config = dict(
    d_mlp=512,
    lr_mult_up=1.29,
    grad_clip=2.0,
    final_lr_fraction=0.05,
)
MLP neurons of a small language model. Each row is named by its layer, matrix (down: output weights) and neuron, and shows model dimensions 0-95. Each number is 128 + 24 x the weight over its row's rms, rounded and kept within 0 to 255. A neuron's up and down rows have the sign that makes its largest values positive.
A block is one neuron, or neurons of one layer that tend to fire together. After each block is what it responds to, as a language model described it from the Wikipedia text at the highest values.

L4.down6 [149 113 117 152 114 126  91 104 170 132 121  85 127 134 156 175 114 155 128 104 106 117 140 101 139 122 118 135 135 134 135  92 135 101 113 175 179 109 152 100 141  96  97 125 136 116 146 106 158 154 110  85 111 166 158 153 149 127 174 107 146 146  83 139 130 154 176 145 186 119 128 140 113 142 137 103  79 129 111 142 109 101 168 118  81 127 121 148  94 134 114 154 154 146 129 160]
L4.down74 [166 146 143 169  99 170 141 137 138 109 108  80  94 133 115 130 149 103 166 144 108 125 109  98 132  97 125 141 120 121 145 155 171  99 150 116 136 117  90 133  70 102 134 112 146 162 118 113 134 104 149 127 139 122 198 155 120 126 137 131 142 107 121 140 129 139  66 133 127  96  90 152  85 165 114 128  72 142 194 165 131 118 137 116  99 133  74 111 144 162 102 133 112 116 113 140]
L4.down86 [148 130 134 132 133 123 171 104 129 126 115 136 132 125 113 115 136  89 113 100 148 127 121 142 168  91 192 124 133 128 110 151 122 152 142 115  62 111 158 139 107 132 146 115 132 100 126 132 162 114 169 121 154 135 161 113 113 133 139 121 147 125 161 127 144 132 147  98 111 143 160 173 108 185  89 127 105  92 142 118  70 121 111 167 132 185 142 104 121 127  93 139 147  66 110 123]
L4.down88 [115 152 136 123 105 139 122 128 170 133 128  97 150 130  80 100  96 119 137  86 100 124 124 178 141 128 106 141 102 193 110 120 128 147 159 142 132 183 125  92  93 129 144 100 167 136 157 167 140 165 108 127 151 101 145  99  96 151 143 100  88 105 189 117  75 191 126 138 161 143 107 144 116 126 130 128 109 118 166 185 124 115 118 132 121 119 188 120 108 128 138 153 112 117 116 130]
L4.down132 [138 108 118 113 112 144 129  87  98 153 117 150 106 113 101 150 137 118 127 131 150 148 162  97  96  98 110 156 164 121  76  75 123 104 154 103 184 127 129 132  89 104  87 160 136 126 117  81 139 122 113 110 104 112 134 106 164 123 162 145 108 125 137 170 108  85 149 126 149 129 116 104 160 121 142 146  95  90 163  95 140 159 148 125 133 110 162 150 111 123 107  96  89 106 130  90]
L4.down156 [108 108 105 140 124 100 110 131 143  92 120 146 126 172 141 128 185 110 130  97 142 126  95 144 127 127 105 146 137 142 129 122 138  95 171 122 102 137 171 157 122 145 154 148 178 142 147 170 135 150 169 134 151 138 158 155 130 116 133 166  94 157  97 153 137  96 174 117 128  95 121 196 117 129 160 122 142 123 158 155 127 122 133 155  96 121  59 104 129 137 159 139 136 106 126 164]
L4.down165 [122 160 105  74 146 137 129 105 102  94 126 143 137 105 117  93 106 150 161 116 175  97 100 144 113 134 107 145 142 122  86 145 135 138 125 107 146  88 135 113 119 136 153 126 114 160 120 120  96 118 157 158 136 138  84 109 102  96 107 112  91 156 123 146 133 135 118 132 182 146 150 124 138 126 116 148 112 135 138 131  87 115 113 113 149 151  70 139 133 154 101 127 117 108 139 153]
L4.down166 [125 137 148  94  65  86 166 103 163  96 159 125 141 113 156 129 140 152 144 121 121 143 119 164 129 129 162 126 145 143 125 108 129 133 116 119  90  99 120 148 147 104 109 106 115  71 133 134 130 113 116 154 117 165 176 144 174 116 115  90 151  92 122 137 116 107  90 100 130 138 130 123 112  89 175 138  99 179 116 144 151  77 132 125 137  94 144 158 105 104  84 160 110 135 144 132]
L4.down236 [106 131 136 134 108 117 144  76  82 131 128 122 112 126 114 115 180 134 159 164 159 102 206 127 119 108 137 129 188 118 121 129 166 153 170 140 106 104 131 133 121 143 152 118 111 130 132 111 119 141  88 119 149 145 159 123 119 138 143 169  92 115 132 178 152 135 101 166 130 102  84 147 120 100 130 135  95 137 119 106 114 154 131 152 103 136 135 157 156 116  70 121 108 127 164  82]
L4.down322 [133 104  92 115 145 145 150 109 135  95  89 104 154 115 124 131 155 105 109 139 106 100 128 160 115 118 175 145 158 102  82 142 128 128 151 101 123 109 146  93 122 142 144 146 113 165 157 122 171 104 143 128 117 172 152 171 129 115 132 112 113 160 133 125 122 110 128 146 112 156  90 108  99 108 129 104 144 136 163 116 117 101 137 122 152 100 153 134  87 102 125 101 122 127 102 137]
L4.down352 [125 127 117 128 146 137 109  66 126 104 117  91 172 161 174 155 200 110  83 163 146  71 123 165 128 121 200 123 114 149 109 150 117 100 116 131 103 138 124 122 135 137 156 158 149 162 143 140  99 122 106 154 129 165 129 168 126 111 141 152 117 102 125 132 109  77 147  93 100 105 107 130 136 121 120 135  88 123 104 118 161 121 103 117 111 140 147 127 121 141 122 132 114  76  96 128]
L4.down353 [109 121 101 153 104 158 111 184 128 105 139  89 132 163 162 184 170 137 139  94 149 128 138 106 146 103 112 136 122 103 124  99 139 103 118 151 119 174 136 152 105  91 104 112 142 125 131 130 112 135 104 148 145 110 181 174 192 154 170  94 145 130 126  91 152 126 115  78 111  93 104 126 128 131 139 129 132 151 120  82 178 139 121 154 163 123 127 159 144  97 110 190 143 116 139 161]
L4.down388 [134 157 152 139 116 108 112 108 119 133 128 133 118 135 128 132 137 104 126 103 115 128 107 117 130 127 147 118 114 109 152 132 111  94 118 119 112 108 104 118 184 116  91 104 117 161 104 169  94 167 163 126 104 144 136 121 125 126 149 131 157 125 150 112 153 105 181 120 156  91  77 142 103 107 141 143  84  97 103 179 152 100 130 136 108 110 124 117 126 195 114 172 106  75 126 123]
L4.down420 [140 165 147 158 126 137 137 104 143 121  94  91  99 148 110  89 176  70 157 121 174 120 131 154 133 149  91 137 105 144 141 115 141  90  67  84 124 175 150 104 156 127 102 147 124 141 119 157 132 122 106 149 101 123 125 146 127 139 115  81 129 134 176  98 118 146 131 116 131 132 174 136  99 124 117 153 133 138 145 136 147 160 111 155 145 105 153 126  82 117 170 108 135 136 127 146]
L4.down448 [133 125 113 118 124 151 112 107 100  99 151 137 135 136 100 108 217 131 128 162 166 154 127 100 108 112 124 131 124 149 176 132 144  55 114 121  78 102 110 112 141 109 138 134 114 132 173 148 137 118 129 114 174 121 163 143  87 121 170 148 126 123  91 124 125 159 120 103  89 125 123 147 121 141 176 110 136 118 134 125 117  96 110 122 148 135  99 116 102 198 118  92 180  70 135 145]
L4.down469 [158 149 127 170  71 131 152 168 118 150 150 115 140 133 115 157 180 118 199 136 129 108 169 109  93 119  97 111 149 133 120 134 154 113 113 120  75 131 140 132 135 124 111 126 147 118 131 176 172 120  99 145 135 169 153  97 144 138 123 150 205 135 159 106 125 138 101 134 129 122 112 151 139 130 121  88 124 133 166 140 133 135 133 149 123 139 133 116 103 174 140 140 148  88  84 107]
Responds to: Mid-word consonant fragments. Short interior word pieces, most often a lone n, inside words split into several tokens, such as da-n-cing, Cu-n-ningham, tre-n-ch, pol-ici-es.

L5.down16 [115 153 124 163  99 121 152 112 147 122 119 151 120 141 176 128 184 108 129 150 127 119 155 158 182 121 144 156 129  94  95  58 128 138  84 145 132 125 117 138 135 146 145 104 154 118 105 161  72 147 106 126 151 108 166 124 119 144 126  56 149 144 153 128 139 112  93 135 103  92 131 153 156 140 119 136 106 130 109  96  89 133 126 134 101 142 101 129 145 111  89 156 115 124  99 142]
L5.down241 [136 133 170 135  93 116 130 125 126 120 105 124 131 111  73 170 181 126 159 141 130 147 113  93 165 159 150 168 132  92 153 118 127 125  85  79 125 113 162 103 123 132 153 128 136 110 156 157 145 135 138 163 148 126  97  97 129 107 125 121 140 127 148 167 143  94 132 169 137 170 159 138 108 153 145 154 124 112 156 116 130 107 121 121 144 153 172 114 117 130 141 171 145 100 123 116]
L5.down325 [110 125 114 154 122 126 165 123 105 102 179 106 130 105 130 161 177 146 173 137 161 109 121 111 122 136  90 159 122 106 124 115 166 128  97 135 115  82 158 116 139 132 161 113 137 136  97 121 109 158 142 140 123 149 151  90 139 100 157 102 165 166 160 104 130 118 147 107 122 142  97 170  96 106 110 112  77  97 111 103 128 165 143 177 161 134 151 146 115 120 169 105 132 137 150 143]
L5.down471 [154 137 155  95 143 139 140 132 124 128 130 151 130 120 142 136 113 162 169 121 102 100 123 115 142 132  85 156 135 171 142 114 128 125 170 158  78 167 153 110 126 132 169 124 134 108 140  82 164 146 127 101 146 119 105 132  99 148 161 173 142 176 122  97  82 165 121 184  72 134 138 143  67  91 159  95 124 120 155 127 114 138 126 164 100 154 125  94 112 159 135 125 171 102 184 127]
Responds to: Mid-word pieces and commas. Interior fragments of words split into several pieces, such as ng in jungles, ide in presidency, umb in incumbent, plus commas after nouns and table pipes.

L5.down219 [ 77 105 130 108 133 134  97 133 144 129 127  79 167 127 135 103 127 130 134 145 114 129 102  98 152 134 149 107 112 118 110 121 160 151  93 106 145 111 129 149 141 163 175  87 129 141 152 128  99 109 109 112 118 132 123 122 132 124 100 140 125 104 123  98 164 118 128 179  94 153  98 140 177 111 114 110 117 173 130 112 148 158 140 131 100 124 169 133 120  77 138 129  88 102 116 112]
L5.down260 [128 138 134 150  81 150 147 110 132 149 162 101 128 151 134 121  55 118 138 117 111 106 136 112 123 158 128 165 138 124 147 126  88 131 127 116 127 135 147 125 137 147  99 134 103 135 159 116 112 147 104 127 156 129 128 143 119 142 123 122 113 152 124 124 165 135 171 146 163 148 154 118 129 168 181 117 152 131 128 122  98 136 107 168 193 107 135 163 144 130  80 140 152  94 172 132]
L5.down264 [139 128 141 139 154 109 129 141 117 145  82 118 101  88 133  96  99 112 139 157 158  98 147 140 132 113 106 119 154 186 114 121 145  96 114 137 136 128 144 113 114 173  97 143 156 132  90 139 143 173 127 159 131 152  97 160 139  52 153 142 135 100 108 136 138  93  82 147 103 136 133 144 127 143 148 103 122 151 200 100 110 130  93 125  87 145 180 141 160 129 150 153 145 154 167 105]
L5.down501 [ 92 118 150 119 137 122 141  79  95 106 114 162 152 170  88 106 141 121 134 136  85  93 109  89 154  88  77 104 150 166  88 130 116 103 129  99 155 136 143 104 175 143 121 133 117 120 138 160 157 109 122 128  83 124 146 121 154 126 139 152 110 146 111 135 116 171 128 106 137 137 187 144 150 152 115 106 159 121 127 129 146 144 121 127  84 119  89 165 127 169 100 115 120 122 156 101]
Responds to: Section heading closer. The final = closing a wiki-markup section heading, e.g. the last = of ==Early life==, ==Career statistics==, ===FA Cup===.

L2.down332 [132 139 113 108 111 105 111 100 137 120 143 138 144 144 127 103 131 109 158 124 110 114 160 178 154  90 135 102 111 125 136 108 112  96 141 123 116 157 154 156 122  96 142 137  95 130 104  94 188 122 139 134 140 152 148 107 113  93 143 176 127 215 105 124 105 117 148 117 148 110 151 115 123 138 132 145 128 134 123 112 107 137 152 117  83 157 159 123 167 125 162 147 101 143 137  96]
Responds to: Heading equals; content introducers. The = signs in wiki section headings like ===2019=== or ==History==, plus words introducing reported or quoted content: that after says, explains, found; colons; opening quotes.

L5.down98 [113 102  90 143 119 158 171 139 126 120 185 123 112 114 105 154 101 117 138 142 144 142 157 135 107  82  61  78 132 144 139 136 101 132 103 100 152 103 147 122 155 106 126 127 151 138 141  87  97 137 101  93 172 116 152 127 131 103 123 114  79 106 130 109 130 140  98 129 124 112 119 102 142 115 144 126 145 128 115 113 162 134 123 146 153 123 126 129 168 127 101 161 156 144 151 109]
L5.down112 [132 125 114 115 136 197 151 120 147 167 138  70 132 127 137 100 148 127 132  84 139 123 102 140 147 206 149 102 111 174 165 154 112 126 122 166 125 150 122 126 137 144 169 144  76  84  91 152 150 121  83 143 150 163 111  98 133 109 149 166 143 142 160 160 149  91 120 100 126 140 133 115 119 126 134 175 128 126 119 146  93 170 158 133 122 137 103  92 145 119 148 116  78 136 132 161]
L5.down121 [143  99 107 133 107 125 149 150 155 149 117  97 169 158 114 113 122  95 125 128 145 145 136 137 130  38 116 153 128 124 134 133 107 104 149 135 115 114 124 129 149 122 114 144 158 107 117 114  90  86 125 115 163 182 151 143 103  82 140 153 125 160 140  83 164 153 158 148  90 140 135 110 123 123  99  93 122 121 138 168 119 131 138 156 125  93 178 163 100 136 106  74 136 124 107 126]
L5.down489 [130 159 133  89  97 126 160 120 125 135 132  94 154 137 173  81 108 123 147 165 128 135 142 115 167 123 123 134 102 138 169 116 105 130 132 141 131 170 125 112 153 118 132 138 137  82 127 110 120 133  96 102 156 144  99 112 156 123  99  91 154 110 132 180 136 111 109 115 158 120  87 130 109 127 136 127 190 113  83  94 123 144 160 138  87 144  84 108 120 170 134 114 149 144  65 167]
Responds to: Possessive after names. Apostrophe of a possessive right after a proper name, often non-English, as in Hua's, Akbar's, Nigar's; also some mid-word pieces of foreign names.

L4.down7 [144 101 143 164 140  90  96 139 187  74  88 136 154 151 195 153 120  86 124 148 120 124 110 141 146 120 185 154 118 135 113 157 138 122 132 167 148 142 122 127 104 139 148 105 107 117 122 132 111 103 105 116 102 166 143 100 145 125 118 118  88 168 122 151 125 165 119  99 152 103 146 138  92 124 168 146 140 136  92  76 126 143 139 146 138 120 109 120 152 134 153 128 131 124 133 146]
L4.down26 [135 111 173 173 118  67 117 127 115 139 112 132 117  85 144  74  97 119 137  87 151 110 105 109 146 121 120 131 130 115 176 116  78 115 121 120 158 162 154 156 123 112  85 150 114 123  93 150 156 122 183 112 175 140 122 105 163 139 123 138 167 118  95 101 111 100 105 140 115 145  98 121 121 146 112 127 134 109 157  79 156 127 138  95 141  99 104 141 148 134 125 117 157 118 127 114]
L4.down37 [113  66 139 111 148 157  92 102 126  95 132 121 154 145  98 136 113 110 134 123 130 115 127  80 125 106 133 131 109 130  95 108 144  87 149 115 148  96 117 111 158 115  89 100 151  81 141  97 160 139 120 137 138 140 158  79 114 119 136 126 132 129 118 135 130 152 113  96  93 136 146 118 136 115  90 184 167 158 132 130 151 149 111 129 146 124 108 129 141 123 148 125 173 130 145 168]
L4.down89 [119 159 126 156 124 115 107 133  96 135  95 130 164 109  96 152 122 138 113 110 140 156 109 127 159 131 116 157 137 139 139 103 155 194 118 138 117 158 113 102 111 132 129 138  99 125 127 182 139 119 134 132  93 106 128 162  98  97 104 135 118  80 108 168  90 117 138 125 195  97 146 143 173 160 116 158  97 134 111 133 137  91 166  93 158 134 142 136 143 119 103 144 127 118 118 128]
L4.down100 [133 103 127 124 120 129 152 116 154  79 117 152 142 133 141 120 180 107 112 135 130 118 127 145 135 149 143 173 146 163 136 131 122 110 165 114 134 147 123 109 134 111  99  88  99 127 117 176  96 126 137 121 132 116 128 107 145 115 111 135 145 115 103 113 130  88  87 138 153 122 149 139 128 112 187 115  99 147 151 144 111 116 109 121 129 139  97 161 130 106  99 143 133 108 151 163]
L4.down133 [121 154 124 104 158 142 110 166 136 118 119 129 131 151 161 145 113 118 121 136 176 107 130  79  92 130 148 114 119 186 116 154 114 140 132 130  62  97 115 127 118 127 119 126 116 156 129  96 119 119  85 115 142 140 113 132 143  92 132 155 126 194 144 130 138 166 113 138 126 140 133 133 165 126 189 142 125 153 156 116 104 140  96 130 143 134 125 129 162 130  80 123 113  95 106  99]
L4.down183 [114 147 102 150  99 101 171 123 128 148 134 154  77 120 102 146 100 106 133 149 108 156 125 148  81 113 140  86 104 149 136 166 132 124 150 145 152 121 130 129 126 164  85 130 133 135 164 134 142 138 156 137 131 137 141 132 186 175 128 137 121  92 176 129 143  80 138 149 141 132 106 144  90 148 147 142 189 131 129 131 113 145 114 151  81 139 163 113 154 112 156 134 152 157  77 140]
L4.down216 [175 115 119 117 108 122  82 123 137 135 120 119 130 133 122 137 129 152 133 131  98 150 163 120 134 140 129 142 151 129 118 161 108 114  82 147 125 127 150  94 142  91  85 169 134 122 151 158 128 129 178 166 130  81 136 107 126  80  92 155 114 156 137 108 133 123  99 113  77 132 100 125 123 142 128 125 140 124 132  84 113 120 138 134 116 148 146 122 167 138 127  81 125 149 110 151]
L4.down228 [136 124 105 146  97 112 142 113 171 122 132  91 129 134 132 117 135 146 122 103 155 155 119 129 102 137 145 144 161 103 152 100  82 125 107 110 135  83 154 125 107 128 107 116 147 159 132 113 157  99 116 100  88 125 110 102 117 108 181 160 147  94 105 104 115 134 108 141 139 128  69 153 114 130 194 151 164  88 111 108 139 105 137 111 109 118 128 141  82 126 118 157 142 138  83  87]
L4.down240 [125 139  81  97 163 133 196  94 130  88 163 114 102 135 134 119  97 107 106 112 112 139 146 166 152 136 127 125 150 146 107 150 119  95 116 122  96 172 145 100 135 133 100 121 142  91  96 162 123 125 144 122 185 102 128 164 151  78 133 146 127 121 113 106 145 127 105 121 161 147 112 125 134 130 118 158 157 144 138 153 147 139 105 121 136 142 137 137  75 100 109 129 105 113 135 120]
L4.down247 [117  91 151 158  96 127  63 119 140 150 139 103 155 161 134 122 177 126  90 116 149  96 134 108 132 122  93 106 134 118 142 142 193  71 129 102 132 127 137 130 129 155 110 148  96 100 133 133 110 154 126  97 132 111 141 125 138 138 116 136 124 135 147 143 124 141 105 127 106 128 103 139 112 105 117 153  89 144 117 114 108  97 104  88 113  84 159 106 107 173 153 144 160 160 128 136]
L4.down261 [ 98 122 103 112 116 116 110 136 164 122 131  80  94 175 116 159 126 102 120 138 149  94 117 144 111 133 179 127 146 114  92 128  88 116 128 119 107 139  93 205 121  97 118 137 138 146 115 114 122 131 144 143 113  94 126  88 184  99 126 120 149 120 120 131 162  80  96 142 136 129 138 106 125  92 113 123 152  87 133 147 116 108 154 118 118 145 115 175 132 140 157 122  81 132 111 143]
L4.down416 [125 125 141  84 152 102 127 120 128  93 153 124 134 110  98 130 125 143 153 119 153  98 125 105  99 140 117 112 134  98 102 125 106 133 155 130 101 137 104 147 153 125 129 122 140 160 141 133 160 110 109 145  92 140 103 122  79 147  82  94 136  91 127 120 104  85 170 162 117 104  99 138  80 121 147 123 156 122 129 117 120 144 151 136 123 147 158  93 150 145 101 152  94 153 112  81]
L4.down418 [143  98 140 113 149 156  52 170 149  90 142 113 135 124  75 125 119 117 169 119 133 130  95  93 105 123 123 142 133 171 113 139  53 115 124 169 149 143 141 136 104 114 130 135 113 156 145 121 110 115 116 130 117 132 151 130 144 120 163 158 121 117 169 118  92 110 174 148 110 129 128  68 107  75 151  94 111 108  95 112 108 162 112  71 106 140 129 102 145 150  96 146 124  95 173  84]
L4.down450 [136 135 122 162 122 132 129 119 167 102 108 153 171 133 130 151  84 126 102 103 133 147 137 136 103 123 123  97  95 117 111 184 109 122 128 102 157 132 138 120 100 102 142 135 156 120 126 107 114 146 167  96  59 135 193 151 149 115  93  93  94 134  88 133 109 147  97 134 143 134 122 104 142 119 127 123 144 106 118 120  82 116 137 126  88 103 122 158 133 131 127 145 158 147 142 129]
L4.down487 [144 120 126  80 131 123  89 152 188 126 144 102 105 159  90 128  99  94 137 115 100 142 146 119 150 126 130 114 169 151 111  91 106 136 131 106 146 146  90 106 111 115 139 130 142 109 139 151 151  84 156 108  86 116 114 145 126 129 121 138 100 110 159 173 114 143  86 106 132  93 121 114 155 195 107 129 118 121 110 121 127 116 152 169 115 132  71 155 153 155 105 120 165 142 137 144]
Responds to: Mid-name apostrophes and periods. Apostrophes and periods inside names, strongest on French/Italian elision "d'" (chargé d'affaires, Tango d'amore), also possessive 's and U.S.

L2.down432 [149 155 133 156 104 150 140 110 149 149 148 165 157 168  75  84 139 135  79 134 170 113 126 100 125 132 151 155 129 171 120 127 131 127  78 111 129 149 105 104  77 122  90 147 117 114  97  80 148 178 148 108  97 124 147 142 138 121 179 103 119  74 153 109 127 110  94  92 123 144 153 120 133 157 139 100 147 132 168 130  96 131 156 143 183 116 169 110 148 117 120 117 122 108  92 139]
Responds to: Possessive apostrophe. Apostrophes after names and nouns, mostly possessive 's, as in Labour's, Turgon's, a man's; also contractions like didn't and we're, and ==heading markers.

L4.down83 [119 152  91 154 153 124 116  93 135 131 146 130 159 128 125 135 156  89 156 145 123 116 143 137 129 134 153 111 143 151  92  90 156  82 117  93 120 126 148 129 134  83 105 119 144 119 130 168 127  97  96 145 142 174 129 168  86 138 150  99 136 148 138 105  92 135 129 106 141 145 157 120 132 162 148 169 145 128 122 109 116 154 137  89 147 149 119 104 119 141 107 127 138 116 137 117]
L4.down84 [138 135  74 119  79 123 155 131 113 124 145 131 130 143 140 144 149 126 138 101 118 130 153 162 140 144 136 128 148 149 171 107 114 108 136 139 143 188 162 121 117 143 150 125 136 147 163 130 125 124 117 110 158 153 100 173 123 100 155 128 102 177 143  97  98 145 114 110 123 128 143 124 118 100 113 118  99 105 194 130 148 194 163 126 114 115 117 127 133 127 141 160 120  98 116 130]
L4.down124 [111 131  97 140 154 145 162 163 154 111  91 126 137 103 145 100 112 128 112 109 104 110 114 117 123 147 113 111 130 134  99 123 125 155 137  86  88 139 135 117  87 160 123 156 149  85 167 114 142  93  86  74 125 177 101 112 141  87 160 120 140 151 102 159 122 137 124 150 146 115 128 105 122 124 118 106 161 125 148 128  98 114 113 136 176 172  90 185 134 121 111 119 132 103 104 154]
L4.down125 [114 136 126 130 128 134  99 144 141 140 119 124  96 109 151 124 146 159 122 161 119 130 147 113 117 142 132 121 123 103 138 118 112 132 106 127 143 124 148 131 158 120 125 126 149 118 124 129 114 106 155 110  76 146 125 125 137  64 137 156 127 130  97 162 122 134 146 152 111 125 108 144 106 117 130 139 115 166  86 149 128 109 145 144 135 138 121 133  92 124 138 122  90 124 139 128]
L4.down126 [113 159 131  81 137 138 154 109 145 120 115 128 146  78 138 108 135 139 157 167 128 119 103 112 137 119 112  86 130 109  94 143 160 138  96 163 120 153 158 149 134 143 146 101  88 144 153 139 127 126 117 156 136 124 130 183 138 100 139  82 131 137 132 138 127 137 137 124 118 167 139 150 109 141 154 174 119 157 109 103 133 100 109 154 121 116 120 147 181 148 121 120 113 151 112 170]
L4.down129 [136 120 136 128 134 133 116 165 154 152 160 118 148  87 173 145  90 107 109  79 117 113 182 131 111 130 125 145 128 148 169 113 124 160 136 140 120 148 140 136 136 155 167  95 179 112 153 155  80 100 155  77 123 109 154 162 140 138  94 124 118 136 120 133 105 132 162  97 105 118 125 144 134  95 119 106 141 124 140  87 116 148 131 156 155 118 150 124 129 172 117 154 138 109 158 141]
L4.down237 [ 79 129 137 179 144 122  95 128 134 141 171 151 105  53 168 160 128 137 130  88 150 136 132 141 162 161 163 103 114 128 122 155 118 117 118 146 128 125 158 109 128 123 115  86 108 151 138 119 141 159 120 163 115 148 109 129 139 100 124 141 130 143 113 143 104 129  91 131 138  98 115 120  67 136 143 149 136 141 114 112 114  89 143 120 131 103 120 132 134 134 133 132 129 127 174 110]
L4.down295 [101 131 124 152 155 176 144  77 120 115 149 130 120 104 142 162 159 104 144 109 149  97 135 122 112 108 148 115 140 111 133 107 140  97 143 157 136 114 158 136 127 167 111  89 131 123 179 135 136 118 131 114 183 127 123  93 100 152 138 167 113 113 125 120 128 159 117  95 117 148 151 105  95 167 110 142 173 142 139 109 158 116 144 113 125 129  93 169 128 110  91 106 111 159 126 109]
L4.down347 [159 131 104 136 104 159 134 132 150 143  91 116 122 110 140  93 131 138 128 127  79 104 138 122 144 126 105 147 138 113  98 142 169 114 188 123 120 160 123 142 113 126  90 125  90  62 156 170 147 112 126 136 168 126 123 113 164 110 150 127 131 138 106 124 103 140 144 118 164 130 161 155 100 163  92 127 139 127 145 136 158 128 143 179  83 126 160  67 110 142 112 137 105 107 101 140]
L4.down372 [149  97 122 131 129  90 151 139 136 151 175 103  96 124 165 102 129 112 120 137 110 174  98  92 125 144 105  94 156 100 143 101 110 157 135 151  91 163 115 122 150 113 126 146 123 139 140 186 148 128 108 103 119  81 107 137  98 146 162 137 139 136  97 110 144  81 142 105 144 132  98 112 129 154 122 128 151 140 111 151 113 109 139 109 135  91 142 130 146 148 120 142 140 115 141 105]
L4.down391 [ 94 155 134  97 135 150 116 117 119 141 129  94 120 122 109  98 117 120 134  92 139 132 167 100 115 170 118 142 104 161 148 151  99  84  60 143 132 171 179 103 127 139 137  98 130 119  97 150 114 139 144 141 116 120 156 130 132 133 104 122 121 146  98 150  93 135 128 115 126  95 135 145  95 118 173 143 137 119  98 147 147  88 151 116 131 119 137 145  88 111 102 165 160 107 115 128]
L4.down394 [107 143 134 144 126 105 144 124 182 150 142 112 135 142 155 113 169 137 115 149  97 158 140 122 118 112 106 122 154 171 158 104  97  78 121 116 144 162 131 172 157 116 109 127 136 105 141 151  86 122 121 149 125 150 182 138 143 148 108 117 131 161 130 123 121 141 141 151 160 120 146 127 109 140 102 139  91 142 172 141 125 112 112 103 133 142 132 170  74 117 123 136 148 131 142 127]
L4.down431 [136 116 121 152  91 159 105 101  93 179 157 114  97  68 109 141 152 158 130 115 129 150  95 116 111 128 109 150 151 143 125 125 145 101 147 104 115 170 146 123 143 137 132 148 126 128 119 147 125 107 113 153 119 154 128  86 108  88 144 183 179 123  94  90 119 131 115 140 130 168 110  82 180 135 139 124 122 103 158 150  90 111 158 110 127 117  99 125 122 123 139 126 133 142 143 106]
L4.down463 [ 99 122 158 128 102 144 135 150 100 137 131 103 118 132 132 120 110 119 112 138 142 122  89 142 114 158  98 108 115 135  88 145 105  96 172 107 164 157 138 116 140 108 115 138 101  89 142 148 102  94  96 156 103  96 134 114 143 167 163 144  91 129 204 168 107 113  90 149 135 134 168 104 134 103 179 173 172  96 117 121 108 113 111 110 142  98 131 123 117 114  78 136 133 130  96 144]
L4.down473 [153 165 126 129 145 135 128 181 143 110 135 169 137 112 100 117 120  82 183 110 114 116  76 130 139 152 125  93 127  78 122 174 117  70 133 147 109 118 135 121 132 120 135 158 122 149  61 128 146 131 136 105  71 115 103 126  83 144 128 117 115 145 143 136  89 150 178 160 149 144 130 123 134 122 107 105 140 165 122 115 133 148  78 122 118 173 129 110 132 164 181 118 103 126 140 117]
L4.down486 [144 134 118 185 130 118 104  84 123 111 113 138 104 132 117 133 116 118 139  65 168  87  95 136 130 151 135 162 167 138 130 140 109 125  77 167 148 120 148 124 126 151  68 109  90  89 126 117 102 116 120 112 152 152  63 115  88 104 148 110 109 112 175 102 127 121 117 135 109 154 137 135 100 121 147 117 185 143 125 109 150 143 160 127 127  85 133 144 140 119  95 123 133 135 147 139]
Responds to: Section heading closers. The final = sign closing a wiki section heading such as ==History== or ==Early life==, plus weak hits on words like well, such, which.